Weights of a small GPT-style language model, trained from scratch on English Wikipedia.
Size: 14 layers, 6 heads of 128.
Architecture: RMSNorm before and after each block, rotary positions, no biases in attention or MLP, tied embeddings, attention and MLP in parallel, capped logits.
Training: 903M tokens, 9490 steps.
MLP neurons of a small language model. Each row is named by its layer, matrix (gate and up: input weights) and neuron, and shows model dimensions 320-511. Each number is 128 + 32 x the weight over its row's rms, rounded and kept within 0 to 255. Numbers have three digits each. A neuron's up and down rows have the sign that makes its largest values positive.
Before each neuron's rows, "fires on" lists the tokens most often at its 100 highest values on Wikipedia text that the model never trained on. A number after a token or word is its count.

fires on: "T" 26, "t" 21, "r" 7, "m" 6, "Com" 6, "ter" 6
L4.gate477:217188158187127129174196135142133141194172125171122136168136108133141182133154117127125119108102126166128122080134109120173219107196172122126098123150095126110157138152146157160124053125148158104112117111100139178120106149115095217110111132133103159108116087176111061139094190150130171131102168115123201114139134160142048181164165218117159142151133153103112100084104116118055108107067184146098121139142134094112119119157154154131123139121119147164137121068166115111159178130144154176160070183161134147101144153090135083139142093090095199133139104125160176116051104181120152067
L4.up477:142130140118156153187077130097161115091178198104128152106143157127095116227124079174153120079126165101181113088116133155130062118166120124116105150152087101094170193119194110028098098184105153141094146122074172143153122038164141093135157141151113124138177174116125086105101180164134126173162124117123145158126109161135161155160114099123110151120114133100091132089084143126172148122088115148143111138110073107118103145173075130148147132145074153106141134131087169174156130109112140136118109101130157094199109130162128128108126166153129159161114161099118099106109150136080113129

fires on: " " 92
L3.gate1839:094102108104143144117167157122083121129128122151089135110138139097177153067166191146118099118125134143151128113164086086158127166177091151050104169171121102101136105157124161140143131152160082121114138103193131068147101068142188128132094135130125174106138092115087138169148117103128140166154145196103136106209157100166142120135192155124125122117113119122174158126098064152114110187158182164169117117036097144100098131082132140125181086149148175097172049185130134125129110145158180100125107168104093173107146205139101151138127107113154123117063122151141174081215060141130076077
L3.up1839:182106101086133199092054169079122137033131113114117209104076136157117168194085103168091132171159194101155115181163122074136139144142164135127196148151167159083197052147103136102118127112110083143132086078179163143127206121096116076139164129152157141146134106223115146168175130098165095166168106119120161141163098164171043087135182148104089208126133140117158126154147108168180172167132118155129132114071106173086130172126071127140130141096108130112093123125172079114160178117156134106178167182166083111160140146110116070146165136088133089144101086066086173132135100126153139113

fires on: "s" 22, " Val" 13, " community" 6, " tradition" 4, " raid" 4, " reception" 4
L3.gate1470:208100158162098097105142108108121115167165144133144095153103118088069117168138127119109116123143100143114124164144079155114167178131150109115137150152153120131155108083170114109113130139056102086131150100169155153089200134114140168116109069126141120135159143206146126138097196123152117115134134140069159132186094150100073113159143108139128130131105086193152154111195160163126158174109117108094131121129151116148077148129189116124124160095163089124152102163063138164171122153132206177144164147140193124113084137057102111176184097130160146150173112121050109073033158104139162144
L3.up1470:076154116157133139101092121138109125119135132143163116139092140132134130126144073127142115181101121134075113094098084133063161126131107111139125144139114165079134109119179175179101139139159103104191154111070093145090222174152084074121146170174150132123125095204102164196091157095111140117116081164159166124127155100147098080121116102137098082084119088121174081133153102154173119104131105091072172103131113148107123079124146122156143159101153101126129183091109128136118074089174138148139132094074146142085111141158096116119206149116153082103181141141134133105079126172141108116

fires on: " —" 34, "." 22, "/" 13, " of" 5, " •" 5
L3.gate528:117097182169156149123112158140131128136165136142123145164111103106130148084131156150133086178133102130086126126120155134130109114141094112182118132138092161158131102110142135079135158159090075121129134187126077140194133091138142115117094148116149115128120140142127092114066097142138153153145108112142141120144159131173145167109167169186103136146174063096131120105181113117162118216116171156144086086139105082145132074117157080098132142181149129063071095135141120093150093088135112096080071144126105088145076097114162078131089161119153153135102082118146082057096136139094165095
L3.up528:124131135161184153086107163184099101109080124163111164095154104104150123102123195151128094118168119152114119094117102066097129087151076126156172068119158095142127141164134151172114134119112160138127133163107155161117094148113193146128121127121130147156107100098142086093102134124087092124171119146160129089114104099119166202145132106128114102157105151154110135114144166121137122164175141172161053114123166094136126170162142106143047049181111095093173179098170120199114105182116084075147097102164138212137155117141127126112106122089126103097102140190143154139108193195107142104

fires on: " A" 65, " a" 10, " I" 7, " Association" 6
L3.gate1690:112133132152117119088101157115187108102179171138130102157140142160101065097164091166114127123147165144159134109117094074132148137126120108103112174149113085122135135095044085144096097123150131114128136148134120148093149174178142133170107146094098109140142164126142151164101171099157124144093127145080150122131131109115024118140155116118139151073092108117192098078100138113130069128172135152124123137145098104165074087171180147134125164133119119091114119114160159142127149077147156142182181116110136138102108144095116150104132140083088114137087131172053160146123147081183128114
L3.up1690:149147089108202185120089161115078137130162083114113141077208159175182072115108124103110151121112152098150122167145084198156023128087168110070163154113166155116073099167133132085125168195101118054106168145163145094169113147144149186200083171071147078174131115100144080114168101120150134111151147116167132147129156079129141100085158089235049141130089189082164160152102090161112106083122058145132107131107144142120151137100125132049175117146137143084128107176081152101189144159135134115092104152151157235129164096117144161166151089162122140133095140136150139137088117062086182104

fires on: "," 35, "2" 22, " he" 8, "1" 7
L4.gate715:181138114152091153102135093191100186161117047126110117098087158089077119072104100074139112151147087131173134138147164127174098134120118097119143133168120106132101168163123127184176131096134099148126117139110137109081144168091154137124088111125128103144144095107111184163076102121131147153151091067118130185132119148131141076132085170083191154149108185054154098136146135058113131199130213119096068167038113112151121191167139108130166092116114113143109185103154088142129091125070100105110157081192131085104121044136153079149129127150121163134121117112175100159148133122099161162
L4.up715:159114119117168115147115173154103091145105082169105103127127098081114161179111136131178121097162142119114115099191076165167123105115190124128110089151144119152137080133144119165122096106111123089179135124122139040165010132082148102131114111157108168077190093086117094133094161095143075119152057134159148125148141168104101165191123110138075080138119124077137134123085149127135180081147143115106130206143146097108163129150120187141160198100105144143152126135107098095173145131104161122146103183192113118142075148124155072216125105082126060148118121154147091170119126207143103069

fires on: "s" 27, " century" 6, " War" 5, "ward" 5, " war" 4, " raid" 4
L3.gate681:149159166128165096133131115176158088162072137140120053196117154108143150152205084064113188125131171094101115123096059141116131148112114096142125138063137124151138128077129147169129152116125168074146174098103099174114143123147163124120130105121150081073110100087085215149109138044124131093135151130078155086064130154161058143146093130166182123107143084138122155175137122101100096114120104128129174164144168136066188098153244120131141143147163089100089111118128150210098120166162159099159208127129153109164091194138138164120110103114127088140099202163116125162116168160111192116
L3.up681:138129132182100151133083104132117151079113133141157117140121132165124104092191111113114136193169170149134125141126104110105111092122117104128141141110147091143136056146126154097140120117129089165174081081161110121111175173117077135107120116101108172123092101165105127133176120047137123151128153153124150077137166124138126132136122154178139129108158179134128113140073126164111152086090091099126140120107103091093099184151084170202100080169113137134088151108096114184168089102163118147144136100114144133113088152112091116134097095163153110121122145171146133119140199155123136097

fires on: "2" 96, "1" 4
L3.gate1299:167130066109153135060145134135119117162145061155177194146124155143122080124164141105126099101109135156126123124107093149104171087130107118090102084144108121168160123191091171118183130152169115134117147107120124141183106142180141145159160177120141121127133148123082186108134138157116091132171203089108148112135112122129152131123096099102113204074149170160096133170070115088195172098063143099177073118156136176176100158069144091087139084151131088159144107103157116130112119165137052142134099126069097098158140115146103144115098140224120111092121087140127120124165129182103169110
L3.up1299:061145104128120123146074156154136106132204123086092127153119139143159120094128160222157138133099116151154113120200134129212078133168157180122120126159108149157160137101114115125131140150126096134128160177118153104087139111092109082098142119115095198139170134187131184125136110105107114159080137103160120097112178120080130106177075160096094118086167135153105166148117169204153120216127127135113138116109148123113125139133130160138113113113189137133107076150129127120119114090135133105146113085099093187075121163146163172136140195096102119183158108092128146140096168185135180098

fires on: " end" 17, "ing" 14, "d" 7, "vol" 7, " Star" 6, " set" 6
L4.gate1371:159122161089092071135127156189158184060083119110147150135109142128111075127131157142122117097152168118065094095141129134150161151134117201132106132106110165119145123196107146151119139110128140119164141062127113172187167110111115127115144150122168097150168121080078187075112162110125131120118119088125154139097092246119138130121130108109183152081118114099138067168137133154146153123194156111139113106179074157135144152104144099118131138132125182116124168111102142129158168106156106133084164131150140075190097109119170166144155207114128124145107145116154137058110089151171143120
L4.up1371:098144190130209110187103129148065119105101119130114125172135215144177178090088158113150123145130169139120116097151156140135141075122141075142119100136078163177124142154148123112159171060110123136121159116130114142105084109107141098154175124116074178161140125087104173141116154152123117138159105160134144155065084142181076122180111173132110110158139137103075125197106160066148093122130098148105126162143100142093123122120137091173141157082116096100125149140133107172068143082105130181104097070115098166141097182122128146144093092157115132144137128169242079155119121182123137107

fires on: " September" 13, " in" 12, "d" 11, " November" 10, " |" 9, " October" 9
L3.gate1774:089160163114124134142206082116105164123148098071085104117134141124174183128123148076119164160140166104077100110147093116118074131142116126120177088139032100096166122113061129144161116163149118134182133084064145131116116158151078160151109147114102205121064161123109123159135116214088111190133135134095149096063114123139125153169132089111108142126141112155145134126105172100146127064127144092116081131102049081147112146137102074125111163114122182086126172158208130117137144134147103167109075102140158156095122120154166141110101152160087080094103119101182055105143100106056117126
L3.up1774:088099078142177168077067061082144174157057094139110114133166120096060148116107201076097085149164111075140108113125106131153128162146098064153129108132138114164127120148132144129112142128131146177123123166133125130117151101095140079122159155095110149144099105167141136196081157125101111123164088164176160112084134199144149139132189115177176108157105132137136138145163117113130085121127092175099081147108131084117149161118172076111128194145126133150167103143117126156092173073125123116146094147131070136180196107142137115116180143090120094117161108117155137111123150125174067088

fires on: "t" 33, "ar" 8, " B" 6, "u" 6, "r" 5
L4.gate845:169148120114115089153163074137134078135162172122123156104051104139164102123200116187084102115164137086150095092124152034110187098083146115142148125100137163056178136165112133130098130099172192203207110138092098161132151143131192166118093115150164160155135136142122128147087132138098163158067119132139123100138086108123070130143160073129069139139091121113128173186141130104085095139162093105128093099099124099125121090099152153161121147172165156161127154153145132095143156175132125177162148125111141146087115146121152156141096053135081161099125166186060177102117072173159138127
L4.up845:147163137095065068149107123133155158111137145140124118162120158128199059124093174096085161176145094103142117125137142102068129146110118097169091137115156127129099136127128089023159130106083102148075126068113143100117139090128141076098167125169116165137154143101155076097092114156121125101121127124140135128132102189167171081159099093126095065163115152131152150085118148155174126161141090108162125113126077032124090129119074114163120115111142117133093065147180065081147117153141111127068136126157170098147116151110120094121111135101104157140172142146130122101156094100135152191

fires on: "2" 48, " first" 12, " " 6, " junior" 5, " early" 5
L3.gate836:096166101108147122108139108111182090130120113099183149151108146105068135153146112192132162126191087122095106156086125088146163208153045113172106104181115089135162123102124163143123086071166088072124174069112103131193183172103088143121154118175088109107170082094082142110110119133168101138090138119143142155196161159178102126148125178119119159123132093117154119154128140092148063120162120131136100107113123135137172082157137110160115150179128081149167141130125096116084140152098115086150110119112131076108191115127130109149110147152121115132101123134165072146188123116180072184
L3.up836:112133103174106140151128107178186123147135112113065121102073149122087056194097145084112100092115096127097157104118142083129181117091146166134122063092100125161158135151170165116084116064110091076114149204130142130149092155149137152186089147119099146110183141127149146125161137161119140068074172113182148121173128143103099135192077135130139139162129120142117082128154141159132143137078105184113122193127185159104128117160116106111125165100129150134153118157125146162095120124169062126158088087109061061136102118131094180141139108131117098166145081088112184209071120192162136103

fires on: " It" 56, " |" 15, " They" 11, " One" 7
L3.gate426:124116157118143118170148153128163105121111138136169134148108156093159109139168085162181130113043136114134114092177132138113091092128096155149117094128160151108104128126098089054139153135155136125120112120159067106117091135155106164149086093113155136149193139137137177143087164093070113135162133125152172114173116136116114095220135136100185040143162101143140111147116150103069135199122165121094161171099127116095144150128124120140142067110087158116113137133154128122160097083119090120140109108122103060113167132114180070168089141064094092130126122173096160154081103083130091129
L3.up426:168156110184176142124072125094142098073094119169150150095175150133091179131150119133148143100093119142114116078168083110167119124034215151166195119120078115126108124068101116170089099208122184166158148077106157142127081116103090145153125133126116080092076068129116089146174097105116211150115122150108166128129170140108088133142145061176112136132127150176127113172109092175082139153089097158077109136064061093163087184092128148127116101144057139103134148091151131114175134148125087072150141165122104154049112080141121099113158137152117068111120132146135159152076151062056118074

fires on: " " 46, " re" 36
L3.gate16:105157154165210130090118110145093185088149079168132153102146165163077150130141102098116111127076172172113112117146128172170154156127101148089111113176140168191142149155108115100140077121151123124113175142179087092125119144147094135121117118166130181173090134104126131130105079103132130100157153075068134138146141162187129143145142132124121186103119117130070120122091106197071144097150136123118116126075118156150079122091194144102145160119133141135124048149135160127147153134216114132188124132122174131132150183083132103119110104103152158104124088081114121087116076151085101118
L3.up16:166097109140140106148111090121156146099138114122184154171078146140100145107110162122083151133169160097130153088147098174187105149085163164065126144135125159068095125134169116138133051099108140169153171088154100124064137149077103158108065130145111083201192124110131210131083127157137111119147160134062080120191124143165112177135106132113165169115173115159110114141218121124132136128162178111136133118191163118134115127114106106165152125117133194137163083143168105117108144163126146123180115118142123117206123113111127132156129158104110136089066145095079101074173133160075160066

fires on: "th" 18, "7" 14, "9" 11, " born" 10, " Actress" 9, "s" 4
L4.gate159:135107106153131139047134105116130146162143051059151129144130084161113082116136167060061115177168140111091115063096137140091098167162166146125093148143135075122141135105130127099127113076090060125086092151123200059115108165126148110142127042087082148104126131124121112125114105113141099175095167109116105141125119194126107099185176107058167160055048102080131078092107148125128186122163133117123159175087147098179116149056164125148128137143132204105102097131132113107160139101096112100175135154100099093168164137123127118082162115115097179128148135123117177121100114152177134131
L4.up159:086102128083095148104174115111149152111115148183094111121113167173102086139128124126086178118149189141113145131187149110083076144196145116168127151134183103080191149088172103125108112191183106128116105110145130147090143193078136151115132086121079138102082129127175129126152102087116103147127207153125097130179138172159142065131167161122155103076116131119148152121086125121167164109127149159083110172069145126154021126162137140160112077120125184134114085097115114083173137128059102134144154160070126193088150134137069133096172135098158111116165158105136129150185109148135152169

fires on: " to" 33, "er" 11, "ja" 10, "ul" 6, " full" 5
L3.gate1285:102170154136134116113148098130137122159048074106069124117110122125111142140146121158118139144084072090111150127138088109102156139112130141091101090182158096082108150161117098125108121065100092117092131149116096128069128168118154139140135108090130174142156115139116181132134120140169144126131124125145210073114182131121162162106148148141120156158173144084104080097104147165148102118160111132153079126083088078092121139163144064106138180189148208068097116137166130148090168120163134148134135174067158129117148174164178154129083115099124098059129180126108050144148084114132143108
L3.up1285:079157192121108094154144183111113145110087117151171175095123097096071117155055160164187126151164089181134133170066105132123107141166117140108113140113113116141126102117111096085132141088129165082139109099087095110130174181157107117177151148158171100170135144094098092062114183114117160101095076116113106182153117117087092118148097098167103157135150186112148111113121101118124135120151129124157114135072120093112119107112135124175126137104128172148140185109102181177160077118106115112121122135135095135067100123099134142074130134093154206145184117081100081089131084083130107103

fires on: "-" 30, "Y" 9, "/" 8, " Lo" 6
L4.gate292:066168144122151145115160175157141127143149107124173147125083124139172147097188062151171099116142126089134086098176104186096126110150144116100089108164096110099192118103110169106144095164111126109107121116167121140120112144147111180162141142060128151173144207120104101133164090163129132173103116136080112131197141106131191084162142064108104119101155157083131147138075088129093185131133154122122077138130111138116072146100129102121085121080116151079113110137143115151127064099166103112133184087173147171139161084108116173108133107152089126110106151109166187092142113098072073127
L4.up292:071122115165142132118126167144105141147129144124134149079125209107115132118160120129114152076167137093153120115108102110120133115087157135150057146173105082128149140163045146184086127151076144146139107111152133124177147102120122196173090141116095104109184145148149170157061127137115145063084159146200171153115139132102135108138154183121083088107105064070142131162123129161080128092064164119126113104115181082150127121114156082112090112083198169131179146131108089061166137138170032131159155134137129144104160138093172112100134076111107069175094151119102143155100157123101086133

fires on: " of" 31, "s" 23, "al" 10, " for" 6
L4.gate496:178103045169107136107175174162103151133113106155173121135210096134106117109140101122077123082166131068193137114114098087130145152077102067132099074145144097123116150144155066146132102104132152141193154164189129148088141151186149087177096056101138118133156152098065123127181142164134084107113128076141148128146151149179104165138214088159152168135091100134117113132143125179118082074158111153108128137129162103163124187145068091103182161145094101125118095143084161156155081106100165138128110095156161173135121166147059162167100128207113110148061099133128145175086125152230095153
L4.up496:173107098088173149134154155193105186159096143167125133136142101095126166115111181148055137141093126087131104129083127120049101135128115088145170060104116152144136124149131101108119152146107082137190156155115109119153147177160147146110093118120114156154092144174091142161057099117105102152170087160098112132077151124135114141152102119097158117156112116166101169131155098093117083139053149151142176096171132086088200107073069043132172192127191110141136166119177139156141134160059095138163171164156122144134108105177119127133120186089121158145085160058158157135095024168145122140

fires on: "0" 24, " bond" 11, "-" 9, "id" 7, "ide" 6, "d" 5
L4.gate922:074143138185130187119108202161059143186122093110104129157105092164120085108150077113107179100053148087127121106118095151134116121139109182115122105172138084145137128135118153072113160112226126125133120143201175139157127145109095109106124050091097138144177138096081108130060107133097097132135122096120116164163080167145130173131141187066147112113083120083138107124140135142139150160089187112155087147162089115058101134098138092146086141128153111193151083178142095179109180103160115142137115155204077120156099131102152126145139099133156148125108115134118096117128154115175130133
L4.up922:163139172100115153157080064189149091187174061145188090128124150110111134182107084106170105118120118090071086160133128160175129093181133134103124139151046114099170160127104226109124158143126067160150137181117129174133185215125094132098118158125170108140200134151154116133088126114157133143139054172157145195148089136113113187184110115172126171186179145131172120125102109109107088148127122064090165117082125151166139142112098161190162124112132088129128120120113127139097148133078106158183132144098105131141063095099138110094107157120111094126115073116072134134117133143121112101

fires on: "s" 36, "d" 22, " record" 5
L3.gate1968:120134148119115145113169083158094161185105081155103131150105113126113166144198147154104087094132103147112128101129090119169085197184058151114145132129091114118131183089148093176134090132112151094152209121083135104135145198135212094101181069124154161117098159096121134135134148189062103114125156131133145138117115144075136138134157168061130126135178109102114109115124133131183200095142157130098143149162134077148112130142134130167146152143145122201145109119181096130084100103109154094078104126116134144176087092128080081153094177166089107141131157083187134024161117124090109140
L3.up1968:107120098165127128154132112099159145155192124139092063151129168126151150123060178116137146108132118105123139132132119131102108090147168084147137080117084179171160104133145115215139148116107108155142122135161154051120157155115139139103124159141104123132147110168084134106060163040130046179115096138138126200095089127115150107136121088172049097154166102061098155129135176113115106139052123120111104125132171118134173085152134095165105187135122104085124074200111146137088211141040107146122073119129091113136164120130113141097115126172127115151095146161132115168117124146147143085

fires on: "en" 28, "th" 14, "s" 13, "ton" 5, "ent" 4, "d" 4
L4.gate234:161113137125103082142121102114134157092163116159147132155140171189113055106142126165047160156105149115162109123102154165098101141155094182143160119112156122112179120169075149140110076128164155157143150170172171130169107134159158126115073125093122145143167116111066111144087095112119154146153105131126114104134130140140142132170113081161169181144125173106240087084147105147154127160189193089055076096138149138107118154185104120112124159120139115168128101140103126114060187128157149127127086140083151082136086146094079130119132148124098196104146126141114110104122157103131095099
L4.up234:165119135146062148092113114159112076156093121207183139099100092169078168119114078077157132086168115106124103155065112171162123137152154188179105174074103183119105115150140109086112118156123109103109123090116206130129136126182204153164092213114110123125149122124094142189126111128122158152163153085134115093114151138118145113131101114104084194129103064162092141108167117166086133111140136117103062164110168120191102129114123170207111083126136144185114096092092158121133123158184164151168187128114113151106132089149130121139093111117121131084076142126104140089099118138120132128

fires on: "e" 32, "ig" 9, "s" 8, "th" 7, "iz" 6
L4.gate2045:120109124161174113084120131177151153148126150120164128186076148117128115149161085104104153072117139052109141089161129176085044114142112095174111132177106160068115106132076039189130122069137100137105133158123146095134145109127150105133100105111139155125120098130146157066141145120113078140174092113135118121139200164135122117114075085110144060133095133102090166121101086122079081069130121084169149178110140080150110115108121149120154112125175117071140106189099126097100137127140104163137033154134086061172163124107091099195185200117110147160102156095131135174159136121138173152
L4.up2045:125168134124076175070144119151071171148087149088102109149125134171188076154163141086123129095125093086130141091131137144116122123148099076166142176062170095106127131144121046158156157155127131123140138110080169117096119111142146193112119107138110126156119132075099137165138152140076159112174102092176152158145122161109203110044122135083170076097101074133164138083121119173177185123149172157095122146122063109104183097142100173138143082107154104090106056096125093131163165191112134107131141115131129113094134134117120164113115188195090118189120081122116121101107088066129167161

fires on: " Fe" 22, " along" 15, " together" 6, "}$" 6, " go" 5
L4.gate1022:113174131130197094133171168124086129149096162135133119103138124124193110092177081137150143071152104157101098094076122166106146097178122204077083110173192115130111040104127146110181090177063104144127149083103157143184140142085127175084092171110157134058135128151140150130145134111126134127066129159170101152133126104127121102191141114112146139153128156121190159088076181166184186099141155154114179085152068119127134168155169106183084120110227172119106087074138160120126157154121129148165133166159200152105179047105147111104165130125109166148158099143171107101115190131187104184
L4.up1022:116129148091152103099131169117119144096116121058077111186116192116160141110114109126132113125100151192198117139127081128035181099077194140084127104128186160114104140113133146059145105092122090153111095180136099179100163091095078166136150223126094100147084090157091164162179146137155147125113133144142132121112072165154152115158079139136097191131119131103122063107156170089189107113113106201156127119116162088113102165071075060162175114175109155069081189140150106134053089132138113154077136097134118161082124077136164101074181168125153101135168106096130138082135137145090119095

fires on: " of" 15, "rum" 13, "il" 9, "lo" 7, "al" 6, "e" 6
L4.gate803:132141041127094119104156156151186162158118081090117114140070083150112118113079125119137140101129093173118161084159099120110135180158078131142090159127119093085132150120130147184154157117190132106151186092130141123107138131152124117164145115068077107134084152138088106116101052102085119100093137058155171131081138107120111155070137137105219113154140067082141107172135095159114129172124159131130115110102203067122122129122082158134188133151169106135113131180120161122109119079112130136119153153199134098087153133156147117088111156122139108135111097128197142084093148103132100106
L4.up803:169085137169121159122143152120139191105119144185166121164087127113185167149131154142148066116152160082127085137163116135112097030097102138132178128178139135089098069142134125163076124194128124136079115090198134130127152130145159136140099158107096137182088107118171102123117106115096159156069109123148174122087074121056138089089069091107186100112142142101088101135130120113097121109106106121105190098146181089152153111156127110175115148076119060104118184119146133140165144121182168038096129062160132082152096110110104141153126195116107172156099074062152184163106122118131103112

fires on: "-" 39, " station" 6, " to" 5
L4.gate1486:082143133153132171115114187148114046169128123130155090152094163154124178161187075107156149144125152094113137173110102167113163113135154100110142089155108114160164068079124124100135114082162152163122101100178122142126129089159101147145129115133117097147144096111141158103140096133132093138162111108109110145189174114156131127150155130142111126140097089160109142150116084114182085162155173172123143158114149119124115157139110159139116138167135085118087072170094149160061174125175078112162174142104134120135098044049144109096112168136121145116076101148129111065204186133154147111
L4.up1486:082094156098114150184147184107137088157124112137128138147125090128102151083148125116145104062103148120140141124128083145167132111169097201093072068160109096182130119173140190145128079096147158121138147149115121186059079127200159139128077100047117168127187157148221174111106136116148149075129099119099143164121149132126132167135147123124118152114173099181073095166142135159091089075089140123107113146117176121150170174079101158104157115066128127179163113079179130195168132135148123118167148152093106111163130090124099120163099137122143104099104138139109131110146118172102127142

fires on: "0" 71, "1" 14, "9" 8
L3.gate1771:170155076131147121166154113163150165185163118148190146105106117151082177122069069179149133115172153097209100104108168131133158167139190126070121141081143149112101086146161138131136112104095119141120091158145148085124122123130150118110136123140122136094169157100088141113111112140143081169162204125129133166155095172145090122162129090122087202133162180071163089152148160101122198156124124144138122109204130116136132118138169095077091147124093084122118158161108184140155146109083119188113164151095103090156135068087177104177129151167090111139086132096077102159075159156157221113
L3.up1771:226102080143133089158152075205115152094130116135146126107170103153103089177114127136083131112165181074150134139199131126180134160132130151054101117068138124114154184155142135153116115141092120150128150126109209065101144124107141124027158157132139121183192111110132154184117151176101164133069105092190155100098137131115112148156123131099117133102085108044149103138155140152167169195109106185117165106088146099139127165188045186078194146139119077121161160154194108135133118141114106120091103163157108181141121163104165086131143166143106127098083150028129091123122123176066163108

fires on: "E" 15, " Lo" 9, " E" 8, " Ro" 7, "9" 7, "7" 7
L3.gate842:070150202169092104175141116131082115111109119120154092177108146097221157125153094153123154154100149179122127070160096102185116138081152153116125163147123147142169131157129110155148127165127175176107069109147086182196139162103074177160119172136134136192102065127092131160111155100091168142176085096118074115130099139105101208131082138142148150089103088127118140110155170175089107112103036123095139091100127135092128123115223111159104110129203103177108121170117143078037159115110156130088129157106101184181109103104109104206137128135158103087146105176185150180157152090123099072
L3.up842:086097158176126120097145134118105090107053117070119091108133123181150104066145174152138101098100208079106129066147073113180117076116119113180148092169127174172140156113097094200139101099161112128178168124116148134138160142071125137139122110156091111156107074098135088165114082124096152162106173103146131106148106180188172151121186201148106147095135171148140105078134158130071125056089125072101116152106136120145105135092186122083105085136148112145126089117147092102066145167177162132106148118139128189088147112139117071099190168125108104044105095095159229126078097139088146099

fires on: " —" 68, "age" 5, "ub" 4
L3.gate1777:076162105128114047125159165173152156138128151102110162108145125157104125112142110139116095146146139084133134127117191117062106138158189097146100153138132144155092156115132092063075143189088184079109130110136083125147137116179105173089089187074118112116145135116053117109072172080141093149132175120124158171099118114134135143185115114165187062117178061118083120167156117142138167109142189124072120084096125179172120074136123098139170115081135172139091104109138129080111109087139119052086135132126133084126112125116130149138164091147113161114148112097116138118144121116061143111
L3.up1777:128133112138108155129118101081144071095130124076121141138102143111121102128130128148136120108018108173087172127100150148104105139137105141131173144148144149163146118177121158105092124147120095101085152141169140146114114077096091143159163163101167167161152136134127120137093130048122110132137143143103137140048097140112105157094163116115147100152131140151126134105123090075126132089179104162103083111085220099161163187133112090177092163162114092155096097089167159097091160173127123155145084157163116137116103136179158082125104101102133096131106158157157098128101130176129142112

fires on: " short" 19, "ym" 15, "s" 10, "as" 9, " Short" 9, "con" 4
L3.gate157:146124120130194103068125101162146131146090044160143101115111137106113141140079151139186098079125126101140143173129130093179136158152074069096095102154100141137158089123171109069123123132103079077079215112161176094096128081119176160094170148168135101142119186139135129153138145178094106148123154098125163215151153182133139105112183126113103146103151167147116095121092160094127156090121146156120110112116141130141127098165115156204080083129119134145143127161156115090119130157155130061124172092171111116125102113123125111074126154141154152166134117187174099083093112137213125178
L3.up157:179115048101106138106129123178105100132088139130111182110166171098138152096161088111120121139110059085154099130122123139083075182150128121164087208107099124135151075120147115130159140154130130067115174188093141124126112088116072091179171094085129093091142154154127151150155094157097069131103118143142085192078091102131128156125144128190195131104079168135131114107115125169143161101165114078083207105116114127126130137109065173136201129119155125147095143101061131131166090133193156159088111161112141120152104137129176121102126190160124129169123147122074134139083159151141127176

fires on: "8" 22, " J" 16, "9" 10, "J" 8, "3" 8
L4.gate1004:109126134145112104149145153124149130161151046093092121121160080188080132152100098158146110135066091139155121119081109142164091092152153126097170117121116094124128099154142205101080150149177101126138168124158129154095124169167139085097074122093165103177201172083126127075098140148137128080138128152211134161191121118125119227177141139165175142140159132151160125101171165155058163101039142071118131139121134077157148091164147099080113162154086131169137107160169176112127172174104084126158114126092117124174119114151123157108160146119117059124181159128131110078105138145132156160
L4.up1004:146130106170052160146126149141118091150130112122109140139144092108118130123135125164084067088135129101105139133145150174150112168140125148049107139147130182100119110181152160063068087115085135132116135176169160113092111179145184098091103103139062091145235169097158148121086096075071122098162131164102133119120091105183125140198116111133108164097088074125156116098153086125124119168140103087137165121126119154059135193165098073100099127130164074088149149162126058142098065084065143054138097106116128131122116110089165108125148120114163144141141120119084164117155105157106089126

fires on: "ed" 24, "-" 23, "d" 16, "la" 5
L4.gate428:161177136134120102145114040187200149163160139103086081067108158176161173086155135133169117155166088094121086143112121137135146155116127169148092104092097103149169167172134110129143110126075134237105106098165172150109147122170132094149122093044135133180141110070107157118115149108072077098124145185144139180173160068145087177149136103103149104088152109126123158156185088062124129119110130139126147079082101113208143099156160083106175238117148151151117148156180112145092100081117085169092153112142197117179114162080164189170147116109150139124151153181121100131120094142155201121
L4.up428:130119066184084119105147100079147148156114090148108041105123125172135104182085119118148175173068115106127158167127109148045123141083153084171140147118121168180093125126149102155129106119087070120075125178155142071174142083134112156101101152109105123147121157113110133122130090110171111141135150117087111163161154110193125150111125125126131106167087142156110127127126121091123083056107102118150088121103142100118170137109165117118114126121164125140099089178122149160163136159135133141122105127140170107171155115108090126112182084102146084126100088203117122160153116125192109086

fires on: "-" 30, "el" 15, "p" 12, "ent" 6, "s" 5
L4.gate424:102126082122172159158116098117141159145189143096197161173086073159123137118134083142109123155142131095180105132139133168106134093123143133140130062105175138065120145216106112105129126137156093154118098125159150070144109159195168083085092094094090118215209136074136129160117091103122117150136105181111212117142141142121082091154121106182160154122141126077143089137120157131137133142147161150071079071100134157183112146134140127109128106161122152107210101152152140132120151061155082137137093124157143107090165132125139099111124105145104144174149099178069164089136113164110136126
L4.up424:130117132192155156174097114152150128145174116154141112118161103110067105109148119097117112126166112130134093154167115123135144097115119169129108110115132179095104105133129105126188115082122128134128097133101158152141136136159117139064136163081135146129129129133134162053111100137074096175121103052138127095130144152088111154177047163128135152053138163065059094169133109151116083144165160179121103137156172088111124117140198105115115185090190107112120123135138160127056104101205041149145090104143112133126190100201124201133074182159135135136127094098138111093124171117137105088